From a checkpoint of a small transformer trained on Wikipedia: 694M tokens, 10586 steps.
MLP neurons of a small language model. Each row is named by its layer, matrix (up: input weights; down: output weights) and neuron, and shows model dimensions 160-255. Each number is 200 + 40 x the weight over its row's rms, rounded and kept within 0 to 999.
After each neuron's rows, "fires in" lists the words (lower case) most often at its 100 highest values on Wikipedia text that the model never trained on. A number after a token or word is its count.

L15.up673,213,239,266,189,124,162,163,210,130,199,192,155,262,184,158,220,216,182,207,205,158,233,145,240,182,162,190,174,186,232,235,215,242,140,119,225,201,210,204,251,144,223,150,194,275,246,110,202,191,191,278,213,238,173,217,229,235,204,210,179,194,259,237,172,180,176,172,263,189,200,182,184,235,181,162,187,173,231,182,217,197,215,288,236,150,293,244,245,241,226,238,184,192,178,238,147
L15.down673,125,192,224,118,202,183,212,191,232,157,127,170,107,170,206,228,181,203,258,185,169,131,206,204,247,194,209,102,250,188,256,204,210,233,168,267,168,217,128,224,235,248,161,235,190,189,123,279,198,185,250,179,254,207,226,173,168,194,221,194,206,227,148,209,191,189,213,220,171,249,287,204,225,233,230,210,196,271,204,246,179,143,240,245,239,236,133,258,222,175,245,166,205,112,194,207
fires in: "an" 95

L6.up699,209,156,177,156,203,156,247,151,199,219,222,130,236,167,136,192,178,222,177,164,212,148,141,235,170,225,197,281,186,196,292,197,246,253,167,273,186,192,159,265,169,208,144,270,176,237,181,216,131,201,136,217,192,219,259,272,184,175,152,193,183,246,123,144,224,236,227,224,257,176,216,195,210,144,256,117,267,213,210,234,116,226,286,155,186,187,220,213,189,252,199,135,241,176,249,236
L6.down699,165,207,204,240,220,221,185,181,209,168,240,198,173,229,199,182,139,179,180,207,151,252,326,223,264,147,169,177,224,322,162,202,246,230,154,211,279,121,216,223,215,171,214,140,241,243,96,184,231,183,178,214,186,174,194,246,157,145,210,229,243,241,136,134,227,212,191,181,214,260,185,227,171,218,205,171,222,242,251,225,176,174,130,238,271,161,232,249,189,202,185,224,132,204,161,190
fires in: "it" 24, "they" 13, "ft" 6, "them" 6, "won" 5

L4.up215,219,244,151,269,168,204,215,196,115,220,217,201,199,216,143,279,259,149,105,251,210,221,225,199,216,219,252,254,143,213,250,250,200,170,232,246,209,153,229,212,150,272,197,149,194,277,182,174,261,175,186,257,168,191,181,277,176,205,101,210,163,164,218,143,170,231,260,150,213,176,96,258,188,157,170,212,221,191,233,207,250,194,264,254,194,200,253,181,209,211,266,180,136,153,240,197
L4.down215,287,194,141,237,194,167,228,165,79,273,191,158,284,221,148,195,244,209,168,239,256,231,178,212,205,174,237,212,147,235,212,259,197,163,185,209,207,154,233,153,136,193,189,165,175,270,215,225,235,224,183,208,181,159,119,239,205,240,153,156,135,180,181,180,148,198,159,160,264,184,121,182,175,232,198,214,153,166,272,174,208,232,204,235,256,222,213,140,172,240,235,202,146,118,127,216
fires in: "one" 72, "an" 12, "any" 6

L15.up573,171,213,246,137,185,222,184,259,154,250,174,235,160,224,184,201,172,157,190,198,216,184,200,232,174,174,219,156,140,338,246,240,140,161,143,179,227,189,144,213,116,233,200,261,221,234,146,171,181,176,231,158,192,158,134,213,231,194,195,195,206,253,246,167,213,135,157,241,228,260,151,207,229,192,226,147,170,164,256,259,171,173,182,278,143,286,199,195,202,213,248,159,171,221,237,206
L15.down573,172,171,244,192,221,284,194,189,78,185,219,172,54,237,315,178,212,162,214,237,153,152,202,149,237,228,156,190,154,231,205,185,196,248,80,144,249,180,152,165,235,206,251,144,212,194,204,181,170,159,225,202,221,154,137,209,174,226,198,217,242,230,194,244,222,199,102,208,174,277,268,225,233,208,146,120,201,165,219,196,188,126,175,278,177,267,188,216,135,226,171,170,189,209,225,221
fires in: "an" 96

L6.up271,156,271,152,140,272,171,242,180,237,183,281,250,220,165,237,185,236,166,186,116,182,165,166,146,183,218,152,215,237,240,273,138,204,189,213,219,168,200,176,184,267,260,297,186,248,194,197,219,192,186,187,215,143,301,193,173,189,141,227,198,221,116,153,218,146,188,219,243,189,243,196,193,183,175,245,138,219,174,214,219,234,182,168,190,212,261,245,287,139,162,256,184,286,200,175,246
L6.down271,120,207,243,212,138,185,239,216,201,256,126,173,96,219,256,189,196,203,157,196,177,183,224,264,208,243,271,260,147,200,202,179,193,174,147,204,202,141,245,202,203,241,193,144,238,247,113,221,230,194,155,204,204,164,133,256,203,174,200,197,233,162,176,195,207,208,266,229,213,182,183,151,156,174,148,163,179,213,132,206,204,174,226,176,165,241,270,228,270,209,241,138,167,157,143,200
fires in: "on" 75, "along" 5

L7.up327,134,161,227,241,220,217,241,221,238,231,185,233,161,202,136,237,248,133,264,199,210,255,150,234,201,195,241,280,140,171,142,215,233,180,270,230,218,224,188,177,178,189,250,247,248,153,223,128,207,207,158,177,162,149,227,260,166,216,263,209,183,242,203,150,257,145,205,173,143,187,197,241,193,89,196,128,261,176,223,172,152,218,154,154,164,204,145,174,194,219,251,220,200,216,202,237
L7.down327,102,176,257,242,211,203,273,237,256,254,177,213,203,174,256,225,166,140,244,210,178,233,216,197,216,181,272,241,173,251,218,204,263,224,229,294,146,241,195,201,178,202,214,260,212,250,227,184,240,193,278,181,200,178,217,233,200,204,199,187,251,191,207,201,238,150,195,163,172,200,164,135,179,180,186,212,235,208,270,153,200,138,88,226,194,255,219,123,192,285,189,210,120,174,160,213
fires in: "to" 59, "stranger" 10, "string" 4

L6.up640,80,215,244,155,205,200,206,216,289,193,214,211,175,198,149,196,139,216,114,156,222,250,199,264,215,200,230,204,157,213,254,231,220,185,128,216,249,195,223,196,215,247,239,189,121,150,176,149,195,179,210,287,185,240,172,170,286,112,150,128,223,222,173,175,128,196,199,275,232,200,245,225,164,199,200,196,180,192,169,186,135,156,179,285,177,215,289,212,214,166,220,176,131,224,148,237
L6.down640,224,175,192,156,161,245,149,205,230,197,211,182,197,185,155,237,214,169,163,254,162,210,201,244,178,218,231,180,193,198,191,202,218,212,153,202,228,206,235,231,178,281,212,202,200,189,206,138,202,97,163,206,142,243,102,226,191,173,146,257,288,262,171,174,167,238,270,261,214,189,192,214,118,160,238,177,211,149,187,247,254,204,247,131,219,237,212,175,206,242,202,187,160,270,119,252
fires in: "on" 39, "along" 11, "ft" 7, "off" 5, "mi" 4

L15.up460,211,257,170,219,212,249,183,191,186,212,163,241,183,159,158,188,236,130,210,207,228,247,163,141,257,212,258,157,227,218,145,229,235,192,191,216,203,148,185,221,121,274,169,294,215,243,103,169,177,222,197,144,208,225,234,188,137,211,178,222,252,170,243,225,215,111,205,262,240,255,240,176,206,121,219,233,245,150,199,269,222,184,213,214,199,236,148,228,214,190,284,223,169,120,253,178
L15.down460,162,264,211,242,230,208,279,210,230,145,219,206,175,172,244,206,229,212,132,188,203,258,171,181,264,143,183,108,258,208,137,231,157,230,54,212,246,275,173,236,196,191,142,227,211,251,114,265,236,199,255,170,205,166,184,239,216,209,195,248,228,239,216,208,193,159,272,224,250,227,234,256,143,200,198,153,189,132,222,156,115,236,182,197,204,229,238,214,174,225,186,223,175,181,219,200
fires in: "an" 81

L4.up632,159,268,211,159,180,188,149,203,246,271,220,189,216,214,171,240,199,251,169,217,234,183,210,240,167,178,154,144,185,210,291,184,235,219,187,194,240,184,185,226,198,227,168,265,179,208,167,253,262,158,157,193,151,172,192,218,181,189,162,226,224,240,232,253,160,192,261,234,229,196,186,117,150,225,286,302,144,205,210,185,203,223,184,161,207,174,196,208,295,171,201,190,134,213,237,196
L4.down632,155,187,199,257,225,225,183,151,231,226,163,187,235,201,296,252,213,217,152,210,251,148,178,174,197,226,228,117,239,219,246,123,176,229,186,219,238,200,189,206,222,219,217,235,163,188,180,221,212,195,214,157,125,233,218,220,158,201,238,147,165,211,209,284,197,201,201,221,129,193,197,219,171,162,211,209,166,185,249,242,207,298,194,182,176,245,130,175,257,143,174,236,183,192,226,125
fires in: "on" 92

L7.up329,185,192,197,182,155,214,248,242,198,233,196,176,239,278,170,197,169,255,279,206,246,171,187,242,166,144,133,125,213,266,259,192,199,179,201,253,177,214,160,150,124,259,106,241,197,200,161,132,201,162,201,176,162,172,159,218,237,198,214,163,132,156,151,197,201,170,225,251,213,164,197,158,205,250,193,195,168,134,165,197,171,315,213,151,172,197,192,215,199,193,213,213,151,179,205,168
L7.down329,165,210,166,248,143,243,141,183,99,218,208,190,240,157,283,111,237,234,216,209,173,223,247,139,228,234,231,245,192,226,226,260,256,207,150,221,159,215,201,149,233,184,212,200,242,196,169,211,160,184,201,179,155,217,210,241,201,223,248,219,98,181,226,179,175,149,161,202,168,188,259,160,166,134,181,183,233,200,206,191,211,404,178,155,148,227,273,188,209,234,133,181,237,197,227,154
fires in: "in" 32, "into" 10, "on" 8, "for" 8, "to" 8, "from" 7

L15.up142,204,182,156,171,248,200,228,169,184,234,157,233,177,157,181,223,149,224,229,236,258,192,197,240,162,146,187,162,172,152,112,220,180,200,135,184,186,213,223,257,140,177,138,157,228,188,170,200,283,210,243,263,241,297,198,283,190,314,183,109,219,156,207,274,127,165,192,246,203,178,192,242,135,226,207,224,200,258,216,198,234,222,132,186,225,186,165,200,129,276,186,202,179,169,137,177
L15.down142,230,168,185,95,196,238,207,195,275,226,234,181,167,267,256,168,172,113,235,243,183,184,173,222,180,148,227,206,141,200,209,238,212,224,167,191,188,260,295,218,180,264,131,222,190,236,199,229,187,192,175,165,203,186,277,203,228,153,183,146,170,148,249,178,127,237,212,175,152,242,185,187,161,149,156,251,215,194,206,213,228,205,166,179,205,198,192,150,196,222,212,219,235,221,174,157
fires in: "and" 49, "affirmed" 7

L12.up681,226,253,205,262,255,205,141,182,165,190,289,115,240,182,162,210,170,140,184,227,238,176,240,251,203,211,230,186,196,231,250,190,165,197,160,268,198,185,215,226,141,158,175,244,201,243,108,237,220,212,194,275,194,180,242,238,223,197,188,202,177,204,314,218,270,149,209,132,154,271,202,167,221,165,170,199,117,161,265,177,238,111,317,228,160,270,169,229,263,201,164,159,232,196,287,200
L12.down681,188,197,225,151,194,145,225,187,176,130,216,175,187,129,195,231,262,82,169,198,184,230,179,185,329,173,235,217,209,219,213,176,206,257,142,212,221,205,180,172,142,256,232,229,177,248,163,153,251,207,206,158,246,143,160,270,194,195,163,128,239,224,227,228,218,106,164,212,225,175,160,231,192,226,178,221,182,205,147,231,208,200,228,289,131,245,229,238,191,183,233,166,226,210,258,198
fires in: "an" 59, "not" 26

L8.up272,172,168,205,150,196,226,237,201,148,184,215,176,168,196,251,262,245,151,226,127,224,253,224,201,174,171,163,250,185,242,220,171,144,208,235,270,239,237,165,212,192,182,176,213,192,243,215,196,97,195,222,177,217,296,202,221,227,222,244,157,150,229,184,203,152,201,160,145,157,183,212,223,194,228,166,233,211,130,238,144,184,160,175,212,224,211,171,231,128,201,250,250,154,246,169,167
L8.down272,216,148,156,189,233,205,174,134,238,187,214,169,207,194,153,115,136,201,214,296,148,59,212,258,204,240,247,169,247,171,149,202,274,176,182,158,186,148,215,178,260,214,233,204,218,223,180,262,231,176,195,227,259,149,158,287,184,165,192,166,249,158,177,182,201,191,245,187,187,268,288,208,162,188,163,174,211,236,241,216,167,252,194,155,195,216,194,194,174,188,163,192,256,150,222,225
fires in: "was" 44, "they" 16, "it" 8, "these" 5, "that" 4, "its" 4

L4.up261,173,178,128,259,192,161,233,190,154,272,180,168,212,208,171,203,262,204,159,241,261,205,144,216,195,213,247,243,139,210,208,213,238,176,177,245,231,214,221,128,133,236,178,239,153,225,93,228,225,235,180,238,211,184,123,212,240,197,212,196,186,250,191,210,236,218,244,171,256,224,142,148,282,140,275,233,189,206,118,222,198,300,233,97,197,253,205,165,271,252,266,174,155,109,219,162
L4.down261,161,191,185,254,185,204,227,146,110,205,173,230,242,158,253,179,227,186,229,211,186,177,178,203,220,215,187,188,178,209,187,229,233,182,229,199,297,286,192,140,126,176,198,142,154,212,80,148,163,216,234,258,142,203,208,207,223,225,223,125,143,199,195,224,171,165,234,211,197,157,224,126,242,182,213,173,187,215,242,222,184,350,181,144,184,223,158,177,234,198,241,162,252,122,206,160
fires in: "the" 41, "a" 18, "la" 12, "mao" 5, "an" 4

L16.up8,162,256,262,182,226,197,99,198,187,216,217,154,175,195,225,174,193,158,201,144,236,207,196,246,266,156,221,191,160,198,185,198,209,165,92,230,178,170,187,229,232,276,218,215,179,146,148,135,223,202,213,202,236,175,198,233,256,160,166,137,191,217,155,137,190,224,115,190,202,212,210,202,184,246,178,229,209,150,168,208,216,188,155,246,230,263,203,248,257,159,204,264,249,144,179,216
L16.down8,136,216,232,161,225,223,241,224,242,166,233,169,170,201,193,233,217,247,193,218,221,170,173,216,211,151,202,182,140,188,61,131,213,210,151,203,250,232,163,204,216,243,167,215,237,185,127,167,242,200,272,200,193,242,222,245,142,183,205,239,137,211,132,282,267,212,244,261,135,262,219,219,248,168,197,210,236,213,141,246,170,173,232,263,157,198,241,232,236,238,256,147,138,187,223,224
fires in: "an" 96

L16.up441,193,216,144,175,206,243,157,251,253,260,257,242,149,219,145,204,228,210,211,180,187,235,160,197,221,248,212,114,228,250,187,219,216,154,182,256,218,232,180,160,240,234,243,178,230,93,133,171,187,168,137,185,267,169,168,238,180,198,192,220,78,224,234,236,245,206,142,188,226,151,223,185,188,160,212,144,133,151,141,229,169,187,276,273,202,279,166,159,184,157,228,180,237,205,274,232
L16.down441,176,262,261,139,202,191,244,193,143,251,196,231,87,237,249,194,196,199,188,232,182,174,214,197,261,124,254,163,285,238,240,264,187,244,145,189,192,238,205,178,191,288,212,223,139,218,146,172,194,192,213,238,275,239,197,221,227,191,206,141,225,162,228,155,168,153,148,199,151,244,189,217,174,97,212,229,204,161,180,256,173,199,211,303,245,179,186,205,257,140,285,143,241,168,240,247
fires in: "an" 91

L10.up495,154,210,207,233,202,238,199,152,157,205,189,181,173,226,224,209,224,215,183,163,180,208,267,164,240,215,184,282,216,234,191,192,206,217,180,211,192,226,136,242,103,269,254,231,146,235,230,207,209,187,209,146,125,224,220,201,195,151,220,189,130,243,180,214,177,239,154,178,157,144,178,219,164,162,205,179,224,233,259,183,178,130,218,153,237,228,234,99,173,223,151,134,211,185,188,187
L10.down495,180,187,177,205,216,194,205,183,175,184,211,246,254,161,192,164,163,220,274,203,173,130,255,220,216,196,199,154,161,184,250,244,172,225,206,124,138,234,214,196,239,172,202,235,226,180,123,168,204,209,156,257,251,141,196,214,216,219,191,218,263,198,183,244,239,178,247,207,223,195,210,220,240,225,156,167,227,166,227,262,221,270,144,198,197,167,145,218,224,209,227,231,206,258,184,192
fires in: "that" 15, "these" 12, "who" 11, "is" 10, "which" 8, "was" 7

L2.up612,150,201,140,169,153,225,252,128,256,150,200,193,159,162,159,247,213,266,194,250,246,189,253,155,195,198,194,199,162,155,205,160,203,234,192,199,202,182,233,210,180,208,291,221,178,212,256,237,213,197,179,131,173,185,199,193,207,197,157,180,281,168,177,192,131,241,196,151,239,228,175,218,236,225,170,242,220,207,212,278,211,251,222,213,172,218,187,187,210,206,147,197,90,219,237,193
L2.down612,155,197,157,237,156,193,249,141,227,229,221,140,130,187,182,209,198,279,181,248,235,210,217,147,208,214,251,198,167,193,207,129,239,229,224,222,223,231,226,147,186,204,257,135,193,197,249,164,290,210,216,184,206,164,195,202,194,212,189,177,214,110,130,175,128,236,205,206,221,201,195,232,183,179,118,246,212,212,241,236,237,298,163,319,186,203,237,178,166,228,149,130,109,174,213,141
fires in: "20" 17, "five" 15, "six" 14, "seven" 10, "four" 10, "eight" 8

L7.up190,127,199,114,176,212,131,196,242,201,139,195,112,189,219,176,131,238,210,249,203,194,227,186,221,198,186,234,189,249,190,190,176,190,232,189,199,155,201,193,213,255,267,203,221,180,161,187,139,199,248,171,185,239,244,135,247,208,270,235,188,169,184,225,166,282,225,238,199,306,222,163,202,115,242,191,177,201,242,184,262,168,231,170,185,188,304,236,172,192,176,216,149,140,227,129,166
L7.down190,229,234,233,227,160,183,185,155,237,144,177,211,193,116,229,211,211,139,214,239,216,183,184,260,180,261,169,152,205,159,168,258,156,206,162,183,242,196,172,177,177,238,198,185,220,191,206,188,107,242,278,221,227,198,222,233,214,243,131,197,218,216,199,223,197,209,139,138,209,187,220,146,242,245,206,173,194,119,187,198,233,156,132,216,214,190,260,253,220,194,195,224,248,164,251,240
fires in: "to" 22, "not" 19, "t" 14, "supposed" 4

L10.up289,224,169,270,248,174,159,195,227,143,221,268,185,224,215,219,212,173,194,194,242,257,220,277,148,165,252,230,146,185,203,252,259,177,98,178,189,233,195,204,284,126,285,202,240,231,215,152,161,229,247,164,240,147,223,207,243,217,121,192,216,232,207,247,225,224,225,185,165,196,197,163,248,230,180,188,261,175,169,176,158,226,140,244,119,195,262,192,290,183,225,235,152,181,227,207,171
L10.down289,218,152,165,140,225,222,165,145,128,192,143,182,191,230,207,249,177,157,135,212,188,199,207,214,219,297,256,263,238,166,186,245,248,214,168,226,209,209,199,135,208,208,158,182,184,173,173,219,190,138,201,200,236,210,277,118,207,153,195,249,195,257,193,164,173,255,227,235,201,166,147,310,128,188,190,151,194,214,135,245,191,288,189,365,191,253,178,203,197,205,133,203,221,111,136,184
fires in: "it" 24, "was" 14, "he" 14, "an" 12, "is" 7

L15.up509,167,153,173,158,242,197,157,177,280,191,245,240,200,208,182,288,234,191,199,192,223,259,253,183,184,258,232,204,166,219,268,246,200,119,219,180,177,190,240,162,240,226,202,193,236,197,129,240,129,167,175,164,151,186,221,231,182,243,162,253,167,170,201,189,190,193,212,135,234,135,124,250,130,186,179,221,103,210,189,139,191,316,207,187,156,144,295,234,248,218,214,152,214,219,168,177
L15.down509,177,206,224,198,210,241,198,230,179,195,177,161,206,211,262,186,227,188,196,204,163,142,220,205,197,116,186,254,246,240,222,227,163,193,211,223,207,184,134,173,218,224,217,167,178,226,203,242,212,218,269,194,145,110,197,200,208,195,192,179,173,243,176,224,273,169,164,261,171,167,252,289,258,218,259,227,207,160,209,204,221,329,184,236,158,227,104,155,250,169,182,175,187,277,212,124
fires in: "a" 35, "on" 29, "off" 5

L12.up262,206,204,101,232,156,184,193,197,140,237,247,264,251,206,154,211,244,224,194,110,146,169,159,156,178,138,197,177,183,106,211,229,119,221,196,186,147,197,148,181,168,190,202,217,214,248,169,206,257,228,138,241,206,185,192,291,224,214,235,251,192,182,207,247,173,244,139,224,271,209,186,219,159,187,144,229,208,220,264,260,204,254,150,180,290,137,142,275,204,231,249,190,175,196,243,202
L12.down262,179,192,280,159,191,271,197,271,245,277,177,159,241,191,194,232,208,166,151,220,246,272,141,248,142,195,232,198,205,164,254,202,228,214,229,203,165,130,271,253,206,212,235,135,229,214,229,159,152,165,183,139,225,262,126,225,180,181,257,196,179,192,166,203,249,194,231,183,197,181,178,188,226,244,240,151,225,207,196,163,242,146,113,184,230,196,218,172,220,123,183,176,151,257,178,192
fires in: "and" 29, "was" 8, "are" 5, "were" 5, "be" 4

L8.up398,197,116,119,226,174,239,222,207,210,126,218,228,278,136,163,76,102,201,285,177,215,179,157,170,215,172,181,185,156,180,214,188,227,251,244,250,118,213,266,229,264,139,218,157,199,166,236,144,164,203,194,183,200,296,146,224,117,232,237,212,212,193,225,157,247,173,177,209,268,205,224,193,200,246,191,210,143,194,166,232,207,262,132,179,150,239,246,221,207,173,213,187,143,193,191,204
L8.down398,302,162,218,288,306,162,246,177,178,208,272,187,200,191,273,125,227,193,182,203,277,184,206,152,184,158,196,209,189,208,266,248,201,262,182,275,224,181,258,193,187,149,170,250,229,172,244,236,239,215,160,186,145,244,222,208,223,241,240,228,164,218,195,212,212,222,229,186,260,228,215,143,134,197,195,188,252,154,190,212,216,149,175,257,166,276,211,186,215,186,176,202,163,131,219,281
fires in: "to" 42, "t" 11, "of" 10, "not" 7, "descent" 4

L3.up654,137,190,223,233,139,242,204,253,179,220,177,202,172,250,223,212,179,151,229,157,235,153,153,154,108,230,242,285,193,206,243,162,225,262,276,154,210,234,212,193,184,188,214,165,258,254,236,224,176,279,242,143,239,204,218,198,211,237,188,172,201,177,196,156,180,223,195,211,187,281,169,212,153,137,258,180,235,172,216,257,226,146,287,175,144,159,136,211,256,250,120,244,196,181,167,197
L3.down654,184,186,178,234,158,199,192,213,173,210,189,223,168,247,261,191,204,122,141,191,244,211,222,208,193,223,218,275,217,193,253,166,199,197,246,166,215,186,229,182,179,158,252,139,245,277,278,274,226,224,184,224,182,126,187,202,215,243,206,197,159,198,181,242,268,228,275,228,217,224,194,191,193,187,272,181,193,202,217,241,165,249,205,250,139,194,213,198,226,196,79,189,142,185,282,195
fires in: "university" 46, "united" 15

L4.up351,232,178,191,127,173,265,249,92,267,230,155,248,174,143,139,152,190,167,197,201,248,171,213,281,211,160,180,232,182,248,209,260,199,229,172,224,107,220,246,143,275,215,173,234,178,155,185,183,187,213,192,290,198,142,202,237,217,185,214,232,167,204,226,159,141,203,275,237,151,266,176,182,147,212,139,189,174,161,202,171,116,201,235,214,204,235,156,189,239,171,232,156,204,229,224,213
L4.down351,261,155,199,170,199,276,189,145,303,220,110,244,171,171,132,161,215,177,202,167,262,174,229,221,227,207,175,217,156,229,236,213,199,225,162,221,170,239,256,147,270,216,167,270,193,181,158,171,202,278,182,257,203,193,216,296,179,167,218,284,198,172,172,207,212,203,230,231,174,234,172,193,104,205,119,182,220,182,213,144,157,177,244,219,168,218,141,214,217,161,241,128,232,213,224,158
fires in: "following" 22, "preceded" 16, "from" 7, "known" 6, "details" 5, "born" 5

L7.up229,203,226,207,162,207,189,166,274,128,229,236,244,181,146,89,183,209,227,206,211,269,185,221,286,202,197,138,202,184,214,226,288,210,203,186,244,212,199,252,248,136,331,159,201,187,281,205,128,184,176,196,243,165,202,202,192,209,196,190,247,140,190,226,168,166,194,182,221,239,190,149,209,168,227,166,148,194,201,177,132,301,246,261,208,173,213,193,227,174,188,240,167,174,170,176,276
L7.down229,242,182,204,256,225,157,264,222,108,223,170,214,243,199,219,172,230,117,233,184,265,283,187,253,179,189,217,198,139,241,218,180,161,143,159,269,214,153,179,171,192,196,97,133,213,234,150,205,137,190,162,243,176,190,178,230,215,233,167,217,239,150,251,222,265,112,170,196,187,167,142,235,233,161,226,198,150,179,297,139,255,183,224,238,200,269,220,210,236,197,302,138,153,173,194,180
fires in: "an" 77, "one" 12

L8.up166,207,245,185,188,187,198,175,191,206,221,162,246,134,170,182,178,188,109,204,217,171,196,250,297,185,205,224,234,196,188,200,224,148,215,150,219,209,225,167,145,243,210,234,206,277,122,211,149,157,164,221,187,165,200,207,173,143,219,192,221,180,250,286,186,216,202,154,157,263,245,194,178,218,256,179,151,145,217,177,216,202,223,133,153,241,214,150,240,175,194,240,195,150,281,229,201
L8.down166,200,203,210,238,214,155,157,182,284,198,285,207,173,248,244,234,188,161,212,170,189,190,211,178,209,207,234,203,213,207,239,208,188,255,163,187,192,312,205,225,167,247,222,140,240,208,231,152,176,214,210,212,164,179,173,183,208,233,192,181,154,259,192,238,199,192,184,122,232,264,279,195,229,157,124,173,224,196,173,224,174,227,147,162,148,236,205,240,146,239,248,259,195,233,221,265
fires in: "would" 35, "can" 17, "to" 13, "could" 11, "cancelled" 4, "too" 4

L3.up111,138,196,92,219,172,265,283,174,210,205,163,184,292,188,178,244,250,170,188,156,219,137,154,224,225,169,229,235,193,205,260,125,192,185,233,211,178,237,141,144,212,228,278,187,232,187,223,192,195,208,229,228,247,210,205,192,162,192,230,206,225,188,186,126,162,169,227,162,213,245,110,182,161,209,197,186,155,229,201,199,212,254,219,283,222,256,224,169,162,189,170,194,134,165,225,236
L3.down111,188,223,169,226,164,168,255,113,152,212,169,206,241,182,219,247,210,182,167,260,258,227,147,220,161,234,194,182,207,187,220,135,213,170,202,246,214,250,242,126,171,195,255,175,172,228,223,116,233,246,186,225,204,163,176,230,217,197,170,199,177,163,220,178,111,186,159,148,170,247,220,221,161,232,104,182,170,216,263,144,161,248,208,295,212,215,199,161,118,210,221,220,162,212,232,165
fires in: "two" 37, "three" 27, "four" 11, "several" 9, "five" 7

L12.up166,224,168,185,196,199,209,187,220,172,186,199,265,195,109,177,221,232,205,211,198,165,175,216,192,203,146,260,120,181,283,226,188,195,185,230,208,159,211,167,171,251,187,173,124,227,168,186,258,170,162,298,122,265,206,201,275,223,181,206,178,204,106,227,225,231,98,153,257,149,185,173,154,279,120,194,193,214,192,142,233,258,273,228,222,140,242,182,220,229,196,232,145,179,159,221,240
L12.down166,221,195,236,186,201,193,117,292,239,224,179,192,173,180,208,259,189,163,176,267,211,200,160,203,210,215,225,145,191,189,161,202,234,159,182,240,214,238,78,214,225,260,185,131,150,180,47,230,184,211,262,164,215,127,202,223,205,208,171,221,197,219,211,235,173,192,255,208,198,116,250,188,260,169,136,237,217,159,198,233,216,220,200,248,183,290,192,214,251,192,245,256,218,269,228,202
fires in: "an" 77

L15.up765,195,227,183,266,186,250,178,209,128,209,228,79,215,145,184,223,256,202,191,160,169,263,220,162,193,215,231,180,142,207,166,211,157,161,159,243,195,214,184,186,148,152,198,170,130,208,222,208,255,139,217,224,240,257,192,252,202,145,195,200,166,207,176,223,249,126,209,236,207,242,142,192,299,123,122,191,213,244,181,194,190,216,189,194,185,180,165,263,100,72,189,224,209,240,209,234
L15.down765,243,161,190,200,296,202,245,195,134,138,147,181,237,256,160,163,199,199,105,228,319,231,158,284,226,215,174,252,248,187,186,156,131,198,193,238,259,217,172,291,170,238,189,167,230,165,173,207,124,188,206,183,235,223,193,168,247,209,216,246,174,221,166,140,165,154,194,202,177,133,180,164,210,274,235,203,204,218,210,210,244,272,260,212,168,139,204,196,233,201,237,241,183,227,206,149
fires in: "the" 42, "to" 8, "in" 7, "an" 4, "made" 4

L15.up28,252,136,193,192,212,151,183,249,161,172,225,193,233,248,218,141,182,189,184,201,215,201,200,199,211,237,208,201,232,205,226,212,168,242,161,229,161,72,235,291,133,224,170,184,209,168,171,107,218,204,254,211,116,324,305,150,218,216,172,259,140,164,203,188,224,266,189,169,175,228,137,162,180,229,282,245,271,206,169,130,136,200,257,180,167,236,239,201,216,216,244,242,152,205,181,210
L15.down28,197,138,261,232,172,275,234,165,133,193,211,226,237,194,219,202,173,214,200,244,194,216,256,210,181,132,182,192,238,231,252,201,230,229,230,184,154,196,174,109,233,150,179,252,233,256,229,290,217,192,169,213,226,190,209,261,250,190,219,183,193,237,210,168,161,200,219,205,190,194,168,195,195,194,99,196,159,253,196,283,179,130,114,175,221,272,279,232,207,170,227,250,168,176,176,232
fires in: "it" 43, "they" 26, "was" 4

L11.up709,127,138,118,162,177,195,196,121,164,218,121,170,128,152,274,156,191,189,130,202,278,201,239,223,247,207,236,272,192,224,204,177,218,237,200,248,249,152,165,159,192,241,211,284,173,201,221,124,257,187,240,163,213,210,149,214,161,206,225,180,201,203,193,192,217,183,165,203,173,218,197,214,218,169,190,152,184,171,192,244,206,217,158,163,235,232,185,119,241,97,231,210,142,192,188,215
L11.down709,146,157,270,177,269,235,169,225,123,211,252,247,188,188,190,134,225,146,242,282,241,165,223,209,136,196,244,260,197,182,222,170,211,224,229,253,239,137,191,121,223,164,258,221,213,198,211,183,216,166,181,204,209,171,293,200,219,195,232,173,188,224,197,177,169,201,196,194,200,215,179,226,193,264,225,183,167,149,205,183,209,170,159,169,229,214,114,182,179,187,251,204,186,215,255,259
fires in: "not" 23, "to" 15, "never" 5, "cannot" 5, "philippines" 4